Weights of a small GPT-style language model, trained from scratch on English Wikipedia: width 256.
MLP neurons of a small language model. Each row is named by its layer, matrix (down: output weights) and neuron, and shows model dimensions 128-255. Each number is 128 + 32 x the weight over its row's rms, rounded and kept within 0 to 255. Numbers have three digits each. A neuron's up and down rows have the sign that makes its largest values positive.
A block is one neuron, or neurons of one layer that tend to fire together. Before each block is what it responds to, as a language model described it from the Wikipedia text at the highest values.

Year numbers ending a full date or a citation, in birth dates, lifespans, table cells and taxonomic authorities, such as 30 May 2003 and Banner, 1956.
L6.down23:110148079119120175160172126125189089071116148133168175162063097119156105088129082115074183091150133132090173129138116103098169072134128141173139074103100155175141136142119169091125175139052249168111085127137131147117084146109134116184151115146135099134097124105154142068126127101132134164079148105115148120154151144159166088151129188180082120118100103178121142141127119139110163149123
L6.down211:080138145099139108143164148113180132154153130191124162110104128137082171109097181129067131109085126113138136106138114206095122154138112129125110115104149171120167074121181151138175109104190209100112189176123087123121122123165082137086152119133115135147125089146090046151161180133128115158167111081132137151118125143094137143096211193127122131159074135142121132100148162065070126100083
L6.down320:090115133164110072069145118149128147177114078156185147116169111156168162111108082129103128163106180151188134138087160166152104172089170123149130161073119149169131139089077090107077154108104135158092121111133086060175095132105101115173128164109123132061166132078140089097155128116077107135175120165050153151123088143174097108152117144172158201151133083158103117123078086109123080143123
L6.down385:138102046139102090140120115195111171154124125146101136146113138158107136149096171122123175076142143175146144169044093166146118122164149157134139127165163133135081111082124105137091104068079143143146158111114165121141159176090076167182135056064098126122121144136137143102139143124146146141136098143165168128135108114170129174135133138146153141143161101151173124191097145101119194174088
L6.down414:192109153156089070133095130123104224161170122126139194086115103133139142140080109113184152173149116098158158133158118176148142184143101079117068178129181059057157077111115101092109103084088118115138124057121095099165161126149133110132107121077077152143126101096136123178188099162111094121127095091120106163140120086087133165108178118123128134122097155151119130118149021152099176089128
L6.down542:165114103115113098131140076146113064135085163123176219164122110172147179128144162087106131182099151197085220118150118101155166163146122107107114138127102148105086126115119169178104146099131188142108088150078111115156167141122087086144149125100125151202126072135176151150138205121159126136120159138097114139142146165099134123151105089149079120173108137145113184154148119124086151124053
L6.down711:130118076157121072112137120130110073160073126130149149143087113131147136119151140140071109112100100136174178119162136115171204091140117086139154144122137135133140161105112117173132149108094134161110121117167133208227102116127123146146167085145134128156079059122131081158219178139149122132118058153121121130164070133083139123117126119161135129097128118152160109138188127120102107113052
L6.down742:156141055118121091115177136114119059143129160159166155131072082152149092106107091108122154126120121174123154120117129083142165124163122095141123157074127130116129138128146130150132119051102157135128007101173128123229103112101122155148121107135122091175125053127149117138177185155158148104120061164147174177106147156147144128171106106157153149103128099120156128104168135103100087100081

Dashes, decimal points, $, + and # placed directly before a digit in sports records, scores and stats tables, e.g. 7–1–1, 2.38, $50 million; rarely word-start fragments like des-.
L12.down423:095145170092127123166090173048115171179145140129143122136164143140145139113120154132087153088096053111142062111124167132176138170109095137103160126151171108105107103145133127088201066153134135109145123161132123150077146177057177130136142161119123123076208124194170115124139061136205141141124165087139120128146125140111139147127103116124157123089135124124128154151132158197201175142171
L12.down557:157099141136170130093084166129137141131101133049110157113111131104123190071138145076147106169129133136190127184140148159116141149088118095128116141175168103207134097136150148156118139171144098070142127164147116157096115086136089146162125110122116167155145113146068135088120105107101119122185107133173095150128076120082136187125107163215102109145143140073108129174126093187197173173148

Year tokens like 1996, 2004, 1992 in dates, after "in", a month, a dash or a table bar, mostly in biographies and lists.
L3.down66:105127173088113073080138069125109084137131152154048182096137149136143140120085108126083088127113146121155157157132132099064133178109124129139165143117144126151188169137090167073129115112137118140141127155142105068132108145209128170134125135198117120156152153124033108089128109117103097107135108159108191147109087060028107119086124132149110171110111180157148216160090161132117104142094
L3.down174:088103132108176115082124130126127097146099162119104096146145104118149146065130115148136097113080091108170129135174181126132139165127172129145165130097164165140192192135127148098166141133151149133096168185129088095131088143118072110136093087149096156104139080122049134136103121148123098143152111205146131140141099111110099098143077135143141109138121121107165209088111187145080141118141
L3.down270:131095146103180119127134108160091139118075176081117144125178143150182124183101073182164109158185052125150140126140092134136156115167152064150130108128115108081132141109110162156182152139140121136122087120142141064159153098106126018086154184167121150149066134142126150164152159114136089119104152141073102111141117153141155150122142122091156133103114078114144157103100093145119139140103
L3.down425:143098146142127130108091101108114124147079158174102150100134105070194164103107107140144125118117114120175094162149173187126138184143151104148161131075169182169163192103129102111114153136140150119113132171139099104104120132109102123109150077157098136144142095133023131129105095169142128083176156154163147137146066150155136140134083134128160123063137144115185169115088189174137131160132

Short word pieces right after a slash, parenthesis, period or pipe, as in m/s, medalist(s) and the decimal digits of .911 or −5.0%.
L6.down56:125170110117110076121155139110180157125132109135095162075133114164124100107107141135116132203170096166131107171133157105130112113098134122144073156118081151154132170147102160075115135115117116073151134106125092108081094113175124139133117151069178159127114178238131126118117168147159120125125139103177093138118134143080095159168163126066152186115115132087049124107064085157195110078187
L6.down133:131133170102108117101146095127138176147160134127078145120086101147123203082112160138165061111128132126166102179135093133158070164178144147132137152182098102134116181119118184138108101102120125180129086136135160090130116103134147101080102148111150157154093072201117126125000139137120141120143143126072134169144104143117095124138136147118105083089107196127107146159124120141115110163083
L6.down241:150163084100109165103085143183128161140149112098154075146096120088093165151124151094091088109117104147123142139091101158165072104126134113123164125154142151107099132125047083129105124199155135095147092128174160137157164083108157153096094092156131171066172070090148137109143161128125166140169170182141110202080142182104070113132196145156144113138095165101116129111100164091055054137084
L6.down275:092079159115117149163123119153127095120145129125061151121180149083072119127109114125182120098122133122163082146143127105159123178128178126153132079101154080102087110170189161099177142103093092182117107140148075115114180130155163112105196116159097137119117143114145111146157097116137132135134133138160127122134081179122133110038124127143080127169097150169183127200069156141101091108123
L6.down312:167140133153113137129141097133091194091149134152115187099120141160157111145111160099156146188149094062161080142167117173103152135163127080135140160114131174192113139120084126177179126136125124152139081125113161102153112131201141103156170088139107154185124138091099169159119155103137109131141150149084148097177133136072101188099189160119129176090095138104127110067145056109181190139083
L6.down401:104172129119141152130236110116127102129100137118151074182163126162153160118126156097134033168092128099153131127093134200079162158133167152112104065092107140097165122109128166179140166140117150145101118128146081077146114155176180159154101125152122126212144138145103127117151210104148113076187116117127146141099189115121100103197144156166140120093127150130149092147122103066096100106110
L6.down694:172068038149081173158088103159130162167144091079137113151169121092151127192101157145144139187119139094126104161062119091131142101153192106171075140147122099147172145139133163130171146149115139078169140098144149123162134118188115195128097155164209102090155183174137151112091100113088131140112165101123158109162121161118121163131111123109208179125148146114103096142130088124115113108155
L6.down746:083163074128055166120153162132117146137118156118087100124137086142114145149071163092164165161161151124148099145145170124100165057137128115166141127146170146116176149171076108141185164178098106183096122165102160131093080140164145138089194146111106139099106101088154120091152126152126123077138115099101199160103160124162130129112118063125085223119146158048134182141110167194118136139087

Line breaks closing a markdown-style table row (especially the header row), and the dash in medal-record cells such as "Gold medal – first place."
L6.down151:107156090113080112097152146132126164171163170110120072105139125080147175159137112146073139117109107154122163146137142127096119124107100136060085154104125159131148118151162128109185100136150127125125115132117166108126100143154158066122137147145140117133147160145087119117154148145138137177142195083112209123140168114099182132147112174159117066085105088133091115147144098153107076114163
L6.down169:117190150119136130183143067110169127118121189144113122154100123110105122117132149113157093083140058135123125129131152094108128077195074071095128125160168147087130111134160132102160123154111171160117166155114136142199145124130091159096116061130057135141096122115125063112234127170132147104150090105079113164167100189127111078113142150151153093147147144083143122117117130193103160108178
L6.down391:149144070120094121133111134102119141143124167131097165072119181178128081120102116134033106140077131155103175157097111135157153131119171166117146115141117100139116111174132173126131135148094052157107135145042135096125062144181136152163063136096126128186109167099124164108115141109158102146164183103075056156111135113111144208169106098108121115132157140151144162128123157063123125104111
L6.down432:129130133177120117174084147165140159093093155135096185133100112175078197183115109105157131135161097117074130084113190126064150102144113091185131183153110121143080052122188123102136116099180163140098092090117109135137080137164155135103122133120162118151173125109118112144120157170118093194077089112135098085119090060153095152133143138165101089070120203132160136066155081145122178162095
L6.down538:186144182118144168149112124174150157154059160155141140137111102133176076113073158156083147110099157168117106181133145104168133167127197182130100190105069149137154163141052125090076092147110142118115125091135175129179138081140137081113128178104137096100156124086104146192112168099115075103096122145147174118197097077111133069152118099115088075135130124153125141149121123092132083126148
L6.down610:170100128152076224076130145112096095132090105153060118213170122164125097091103086180047121118163144141156119129118173134144165153075190160119116136107130151127106160122096145123132199111110132115100074110158110112166105099180062152088177140144094130105090090108139167175156142111102093112055120136129137181116107099189115144102071036137136058096163096132158133206124118085185107108113
L6.down726:103170156132081128126213097149048112113129183118084162199075142129115140074156144116123076105137114118089163178131149110089119098148121146159167083194134079193127132150122157143111145157106180120096068145032116167073142171133126155134106122133122181122100143105115105078120135148104190161209201140119125108075123085077123078163133131108149124120182114106139123082138133124176132146176
L6.down733:106117152155094165128143158132175158106147107135130102158047170093142119198106114141145142118166192137162073118094123109114113107108114159110173106121106116169143127043131116124147150119104103085103151127115180212093123093136135164178168127049106078109111170115170138108130124204112153099178125111096173132160171141163151147138087094113090147136211135119098073120090155149139105085161

Two-letter consonant-vowel pieces (ro, po, lo, co) that start a compound's second half, e.g. rail-ro-ad, gun-po-wder, race-co-urse; sometimes empty table-cell pipes.
L12.down298:158126110132091176164129095154125151108099081124133126111082063140113119161070097127178073068158140106058088087105170137038129107142120128092120121173137177156138081140158155102127139119155078095138115103121134112090162092110111163152060176090138111147139097059182108097102148157075110142165127156066158125156143112101165120126144092153162126164128151141156074152157159085126154113089
L12.down689:125102151094188135118065142098152080182104073115158166125120127134099188115125143127184101117180152208126109137134090109133163080140087130178148094153120117116072149098162154109117125115106068125124144123088147111132178143152136123176112116106152136119154138095099132161164139137128095105121097130113074083144130177064129086068128149150124113110160174214147104136129128162091199175113

Line breaks in flattened infoboxes and data tables that begin a new "- Field:" entry, often after section headers (Area, Medal record, Highway system), plus table pipes and cell words like Gold, Green.
L3.down163:127087095150060121150154096128149158135085109161148104088114089114063102132145132126149136114167118125089147128073109113124139117115147067121212124166153129141162155125134143082122151212125184172119124132132126107105187104145090104122135117096072127079127121154115167172137113171146161098152163116101224115167141154129137122090187171115160139119154164132112045129057055140121049129135
L3.down203:114125150177155147127124136125134093088125116120169136140142083103153131102147141143139139133127124102129149156206148140192134133146124141096138149150155119171144138115126114115136131128130250154132134132104096113122159119124056094072147137110095206089130142133108108126109069119057194125149112143140106160169130109182126097099122135154109140119107133116097116114134117119105126089127
L3.down516:114119071183107125147084153129112134137159127156107139117124107108114100181111140129091101134194136170117070127114087127109119124103102169123193161158178131144099104148158112129102154138106212125108164175147115154116201079142113138103077119115121065120180117151154164152121088187187064087118165155139121095107114090116167130129126158130166204085072171150136098103116117155162113123101
L3.down752:134149087161170164139087118092144093092112153115110152113133099127109107101070140169094162096113146096106160122093094151166082128136123123169126146147144171145112178091160129161143142124123167113112131191175106136132060159071162071133127153165161105116133080112097126077113134135143102158136062165112110104112134150128130083144114140148112086193070140172125133083153154147075223152149

Opening subword piece of a longer word split into several tokens, mostly proper names after the or a table bar, such as Sou(sa), Ale(ppo), cor(ruption).
L6.down157:129166167098166134131140150178072116094120104142100154103133143132094182154133152146101135142165148111103116111160174109145146168098114087124055146128173120149122149071119061090082084192181098142123170092107146130108161168144079125151132170113121124133147136115118121087112059125065129118124115082118133166132193071114110124115106068145151210128136125108123130118072197224120080162111
L6.down254:151148112106162129124170112187139160111111090114119182104166156183124081146099134176078085121144118095126148207131139130109198122122172146154125084107149143137137143085066153163192152211109095131096205098078090095110156111179113135146149124143095151145133140079129107130082143103108128118143208104086126111150082068150131135122099109147148116169203107106128161169120139096123116162076
L6.down378:102083093134113142131182126198106139104102139122150193117120097160140059085052112181111176120154152123157116097154199123136139147185136173119098126098156128173144105059153150129146091165170138130138117136093084148186162082110194107107144140143115151141121180148128144138169129098123170112055174198135148101114159169109142084128128167133098140171154119162194073090103133154147127105136
L6.down442:164113115086118127155178151098133151124113121170085152123133216161091113098123109156137147152122106138077148134219128150086136121125126179115158109164133101091095166118151121099128092159117104041076177117092118132140092181089128139172104114128111167156117088106161080136143155114119193080117127101148096056139114123156134076105121150091150148122134139138156136067114043113135164118119
L6.down503:130113097127112192123141140194098105160049142111053175158131162132188131094135085143070118156120145139157129176149154116131147133113142130172077103110116176188108161071101092138145119144147131185132156145087127099075121120139119165124161067135101082149155115141089110070161154146122181053123122091103104095148053134184154150083129122193072130129156127132100160120110105137129135120113
L6.down535:175094139126119147069169073109108130126105137135048224130143139136147089127135142156086087100131154053091159144184156143120148138092151108108112182131121116160058163101112114100166109124121097117132156113118145116186158110153158123190100087088167131079096107161139147149200198139095090128157184087094116063102078129100165114105122153150135099127117099117112090080168182152158150150133
L6.down618:161120095171150130132166192125127180087146066137089153124176142108116128132099145135130148123091100131135150201124139105101171119132155146127137145168104143197094172165172119129047144181159142145158165089098155085125128168176134154159062111145122159127065085111136138125084116120086061130093133086067084094121083081188148142112153141099153188183120118167153103089099176069079142119128
L6.down727:185173102121110115122134148093079150124165062116104127161150166111159113138157115179111140167156127121153115127186100081112177151103149126135084081165149156156141154099131111184116136126167196158142164137128128069073105136207118142104110115171139173122134114170086128136158143131121161107122161079145081152095177088152140148152124139132153107149144161163114136135105116100127136155088

A standalone s or es piece ending a word: plurals (persons, results, witnesses), possessive 's, verb -s (seeks), and name endings (Biggs, Dulles).
L3.down25:197093127106132164102154147153104134122186084066101129137161085107136121159089113107053128209134089129157139095106157118152125131198138119093148147115079134161188087102117154179134084096153141122149175159128180164123147098145075133170113151135119134143166078133090154157103164100143134085084121161132068099193131112117118066147119107081097153126072137124174134114112135076101100211168
L3.down275:115090184156128151166152146142140209122130139078136145165147093118194104122111123136139092099083143127139171109126062145156089142201113093125108119110112122182173113078135181105123082146106132115073113110119139152096146141167151116130125167129068085152153147103073141135098175125080157132120082173112107105183106139128167120117140150093145119151186165151110140106119074080142145125119
L3.down346:117121129129071082137151119132169199169156079162106096115162088155097140148163125091147076116060150101155144168165048128118101149134138154114108125138076170151126157115108142123145131114086067217152141106100130086104134178151132139134106120159028100150065195015106112145088128127185115142127126133161151085127124083107068140103097110135050166179164203164199185114176142144128142098123
L3.down381:156106104129137107104183136138152196128187115086132188177119055177100091119147135145101115092083177053158159113108079118146144104213116125062110162103161113192106084085121116102098165165130069132130135114125142132084109161142122105191110117140083125112179142121112185176162137124082162138116170171088192127159128105139138071121093142068176110164122170198159094165127134090124135084112

Year numbers that complete a date or time phrase, e.g. after "in", a month, or "18" (May 7, 1999; in 1991; 1876), plus list-item dashes in office-holder infoboxes.
L12.down45:138145133122145103133147087105077167143093141148174166162077123164135115075066058102177187156103101127095143108133059105123162093059157122117138138065184056131188097151135119156130092117104129148149166124118123062173071159125158137097116113155101156068136094100115091063150101122105164105136089147122103068128118129108099132091158164126117159101174147171159131161157134113085167092099
L12.down103:180108156076091133080122148154132175143127172162179164141096161176089105109093149161074065133144163193105162128119162157137137159072075173170113103109125195106173128099111112109059143066133171098094119055091145137131140138131148109058099121131076168169138159080072083141143120141184200167089170116076088157150161123130117068112113168148150131099147121141150120175139126112126108097166

Short word-opening pieces split off from a longer word, mostly capitalized name or title starts and prefixes, e.g. re(unite), Con(iferae), Re(ef), Sub(mission).
L3.down90:152151106126134222113148145152134182143116104132127083147149044156086035150155111161130117094057007187169150133134062101137105129114153135039177162144140142191108184135150131115103148138112102161146156110146162196158177127158112199159115111120122111130103101107151164124140080102170106108149131127074134134144134159142125127153141091084093179090153131107159139121125166137080134147097
L3.down100:110093095141118128134189174086114139157087089123164106122137138083100177127148129128094118122123162089184106107134129129111173098147044087110200146116130100153091158132138016117146121147057112153074146136078155130131134124151083106162129134132132103113092171110200130146135162082127138120138110143095131133104129094142086148113150105089139190108134117184200140109154213134139112091143
L3.down205:094158127127112146125168148152149141141084109149124094089104112153049133115082126161115125115129119199139122102174174141146141180221140120130098140099177126169088174109093088115157089194155139207160151161106118132151086089124148126124116114160047159095186069061142126159136142160149094109089179153139175129099141048126123096123121126128161173119132159170157091167093150121111133107102
L3.down515:114216067084113186128164152156097154199142086167133119162095110140128135165137094141114096170134158138195058127108155117053107073128088128130142131102161145067145175127113077096156092122143088159146142084115112093092118180098111141115165086057073159134122119052180161108163129134134127068151155083121195150092081115151086111140155124130136205116142143088127124119170166096139060116065

First word-piece of a word split into pieces, often after "the", "as", "a", "of", such as a(uction), Cha(plin), Po(ker), p(ioneer).
L6.down127:135128086055135192165161145184114083182127114078098149111128091175141154164068098131138108099182135086114087154133157110096127103150123161155172068139118127183158195109091195033170127215131063152155193079057161105134111118105162161120154097108128114122147149102143117104142107157094147084118176060104157049110065093195121103128122155092133127128159119108106094095123150118156098131141
L6.down291:091103164092114160113086107101142108134101148114172127142144140157097092143145119151131131118122142121086092117106148117139023085124105174167152120100129103124105100141137139222149132117129097128130127147157075223096063125101117128117179175117097127165183141100127120066099101081140140045143109113109115064140171157111166148135088105154145073130132085097179086157142121142130087191181
L6.down317:106090091087083176140075149197174162160133087144107141107176180135107121185118124177157156101151096140184149134128168076092144126091165141132122154114119144130112110138127106111120132145177078105156189103082117161077125118160109096055151103139118096087151155134069143151111092065091214110119101124136129070119093121158169129207117153128128116155114103117100090133091148154149093109086
L6.down349:107108071186114088181091143116148121119105052121096121090115097146136073100102138183162167134120091145072112129213120083127136145137137114138141147083126117167097158123142105175136072112109167148098186128124109124186185212113139133129153117110102063080136177146129093110137168117144131048129085141117112124141150147090174175107132086147124130194127102152184075101116096142142066119182
L6.down445:160085129171198154127204081182143148121119101157150160085133116090107100153057130135134106175073133154129075101192154079142106088111120179139098089134120127144186101106156114091138062129091170136155170088087102104184120121102133115131143159145106151198165149145149079101117159092111128133127107177161089120111027146128125178091138122190123130108210125098121144111081130135141106143161
L6.down461:132131159114138104125072125114101118133174139133109152133160170072075164142102149133142134166139165125149167088138091072159184134074174158139128131157095091112143119099144084106141150189069103105107115146104150093126140166175044178123161116094134174146183120152104144123148117109095130162084123130132108128117145117100145138116083154076123122109124160139127127137187162150178066134152
L6.down558:150089120125077123162110096160114097161151116111107126117134108132115158149163169117118094108116164183150163094135122113100077126140107156121113236072123087109088132089092154096111113162164090126194139147096106143093118119124074207071162147115164127140155174107162085174148105102164159087119136139188088121128126115176149165111141152146055190140171178107146147116111104124143131129085
L6.down572:106138146196116145174116129122157118145148112167150114089099097129124109155100128151195138160115129092042092071195145117140165136129161111159111112062162195124071152163118132169117078081103205125127067093074110102088138167132116115133106175112096047149101146115170117069111154124194138094138105183177116118113113143138130146066096110165151125148089157117153158074101090144148075117135

First subword pieces of split words, especially co (cousin, co-founder, co-chair) and bro(ther), plus leading dashes of biography infobox lines such as Children or Parent(s).
L12.down567:111148109082114112171118096082063142144167143147097174140082096152118130175071099108202138135121116140068098134108093190109160182134137208123113108122161068147167141109130096117127095083126154082117127133130134123130149123112155116204097053091132061144089119147145155131099160146154169064101141068078170114143097076130129133125102161163096165136154117154150127181126134179139161097119
L12.down733:156118121121126133160127130100135088139220058095098150192087105191129126192093122153093092155114158114135080151153116108122139127120112147162183104122108110118163173149139091126125133136096162130145125095151179121130163203033134121179179116104128124120127156143181141111188126101159145112111095123157107167126114103106077133141141075157116163098146200119046182129090143116075134122073

Symbols and line breaks inside infobox and table markup: the seconds mark in coordinates (37′43″N), degree signs, and line breaks before the next "- Field:" entry or after a title's "=".
L3.down44:091114186186114141214097112082141165120132133132120117139119142080166106193127135124125191083116125122153193098131142121161126134199115124151180147094144061170172121118163119143138125081091157111117097103137079178126157138148095151130170132110128173094093037128143125164148105162106129138046115158111186111140203151101140147087132107099138122192122085121132109174182157176123145144096
L3.down557:094128172115160068081118115168108141138101137091116089146147135068097090138116143099176151189164129118166150097135145134127145127190177108140125156112145116123166093059129140112167190080141104137082047152126102131118161097077133100116122129158111172144146094084121107141066117094119082133134142156140147145132153132133100060089160165122122142151079103136106124201138096162062126116090
L3.down560:116131098145101180134158155123121130104136123086118105161057140122191108186146159140120175075144151125161150135120132106155114058093136150122176159094136102207164168103185169115089074101103255114077160183143110166121111141121141112096176191145098125103100061123163149062168070122112167119071120078093181113153158196175101122089134134110067128119152154156103162135129123164118134179147
L3.down630:096162107183107171153129153076099119138169134176112121116121116089117165126145185074101195113126184051168179153105176083151145137184137115167121127131181110137163135187093121114142115121084127145084073155144097134154195149173146185157130149110124140112109093140127132095141063143131171164105141156132197154130182182092111078050113106095151074134117153058094059138134168133171129133105

Paragraph breaks and row-start tokens that end infoboxes, bullet lists or tables, e.g. the break after "Website: …" before "= Title =", or a row's first cell ("| 1948").
L6.down96:142039086112126158128122178115107161117117123115132161105159121189151094097087120170152138128057135107136079122179123119107125157169128182119126132118113070130128060109115100040097099093071086128126117153183079109173110107099092085135160117141050144143102174106146131145178152123120139131130183106143127133166161051122110125112155130109186135126123173142096135105100141141126087092119
L6.down119:143127114084099173145119078145199163089056049126125120129101125168182110166139100184115094099139099100124157104114138134178185072105106087124111191136139137100127190107151183151121155139160152132072126089161144123129138106096116115123131094134180151094066108140137115147124135151097177076129129101146113133088119182162109186123083076150122123142136102063099145106147058165143145156146
L6.down203:156119130176121149161171142155142186125057148112130167147166101113127154103065127121163140183159065110110108128090104099120098203117164099123103150125166078124173080191150080187108142094131110093113079133158181178123136156167143091106109134195104114170146161121126140139108169170118107155119135166125124158126150103152127203132113103180085124130106137097130092066137107096134136126155
L6.down210:124159137170133095151058133131087152114079125074115043161186163118162155170117084145113108137141140155149133061190101107132155052097133073163101122098086095079143141157119093135181161147126144095104080107152103117177161096148129098139124078145165085117149105112106097102112185109157117117128138104064114117132108089095078140104173107113112102126163078162101131130188100129107107145177
L6.down347:140211137074103133096107178079121164166198090125070141116129156108081173184127149148069088119112126152176116146089175092128081195155128163134125114113171132139144067124148158154087115157201176116170111102128158172153119151102128099150112191068107161132157171136111158138166108127159081090178162180115095162119142139114132089174142131168130108112123087100184075199128176085047104053118
L6.down435:143082128143137111181146154095160091056188185130136098180123111074113150120064130128138137098095097149060192106127129180129125097113088142130109093139163132133110090088129131176111160114137103109110099142117138144169157182122172134106124157166171135145087174140140122159116101055157144086140159147134107108140198069050128133081086128164129128148115153145164180126145153113092117105159
L6.down447:159104115127094173124152025118135167163145090093150123119131157124126076193073065142090092060151129138112102148093114157127089152130205100125101147111129131118135124107068113148121147091138068149121083111143098218204043103151155113128185106105107089148123087129109138142177149137129154139084170135101150120185125141139145150185126108131115071113160105125098109096175129156137144134151
L6.down656:141087114133162118133130113110153136096103102120131115151130112108117104168103101146122137143137062089115123096163120111152088103181099156102107125092117088107192111048185105131129154104098187076129165088095113153190117148108128151092138117113097093123072160157085084174117141130153154093085165124148201093133170080090123136130155115162089174140114165129162115166135067136140095148104

Articles and number words (a, the, two, one) opening a noun phrase after a verb or during/in in dated narrative, as in underwent a major redevelopment, signed a trilateral, during a movie shoot.
L12.down374:154125142170150106128167102143151073154076183173104129139156148103187096190176137097096117145138122112108134136154147172110082106102118131099118084087132181120162111151119099155149085094118230130121118136102116079094096078144155187121082116111141133117136134142117118052095130140125114091178143066112168087115163136163105084113080111190140170095120136109177195097078152087126120142127
L12.down438:064106109172089144128126148163163114108176138126149088110154164165141110144124054108101092133116097107162114131106171112125145085151057146144145112108175156191072160139146058113164114111159231142095092141111135150130177122134069137105167082042144120145107113152059086126127166138205159121140155141135182133207084135128149131135098123120130136123127091143115135130126194138149106067138

Articles "The" or "A" opening a new sentence, paragraph, or title, as in "The film's", "The Last Narc", "A third candidate"; rarely a lowercase mid-sentence "a".
L3.down386:127100134155148138188112133092128119096105152175129121097117144118125142138099137174116144156130123136114155123178117113093140111152158145145104107058141132112111171113157125114151077132114255088056161172143122138111121179087182126103148163135115058112037145085118102040130113091185135119185092204160116125094154177080157150118145127124136081169143117127119151087115138171173129103155
L3.down420:114161109124134150120124105117116099100097160118140104103127131153156133135134071133111165166109158138116132102148130152122125133097095154154132110110193096119192113126096140088184141157186249104111124145088103157100097133110141195159133151114102169096051148109107140036116086120137103084162118182114126143119105128129165109161108149095080137118119122140136145090135097162108172136119
L3.down470:145178154166157123152109101095076089113086128130161075133154120145152148138122125135153143165120120171138087062163115078072132157110072137114149144086175123131161127103118118104116135169189163077118098123148134162071113137132104125140080145087101090069083130115071116060096072142066157079182125174078114100090121181130120116112134098119107121111157135135096140087133118175154146096149
L3.down674:186107156123101074149157108154041110081127208119153115094174135090155171143108060161165127130155131175102142097086152124110120155120106132155102149091137126056116136177131153135187104125088156129075131126142124165135162146104115058154125193164140114134106140179110135119120128071165122109123123126114119087105173150076090125130113107079125110108161094146125183111143177137077136125204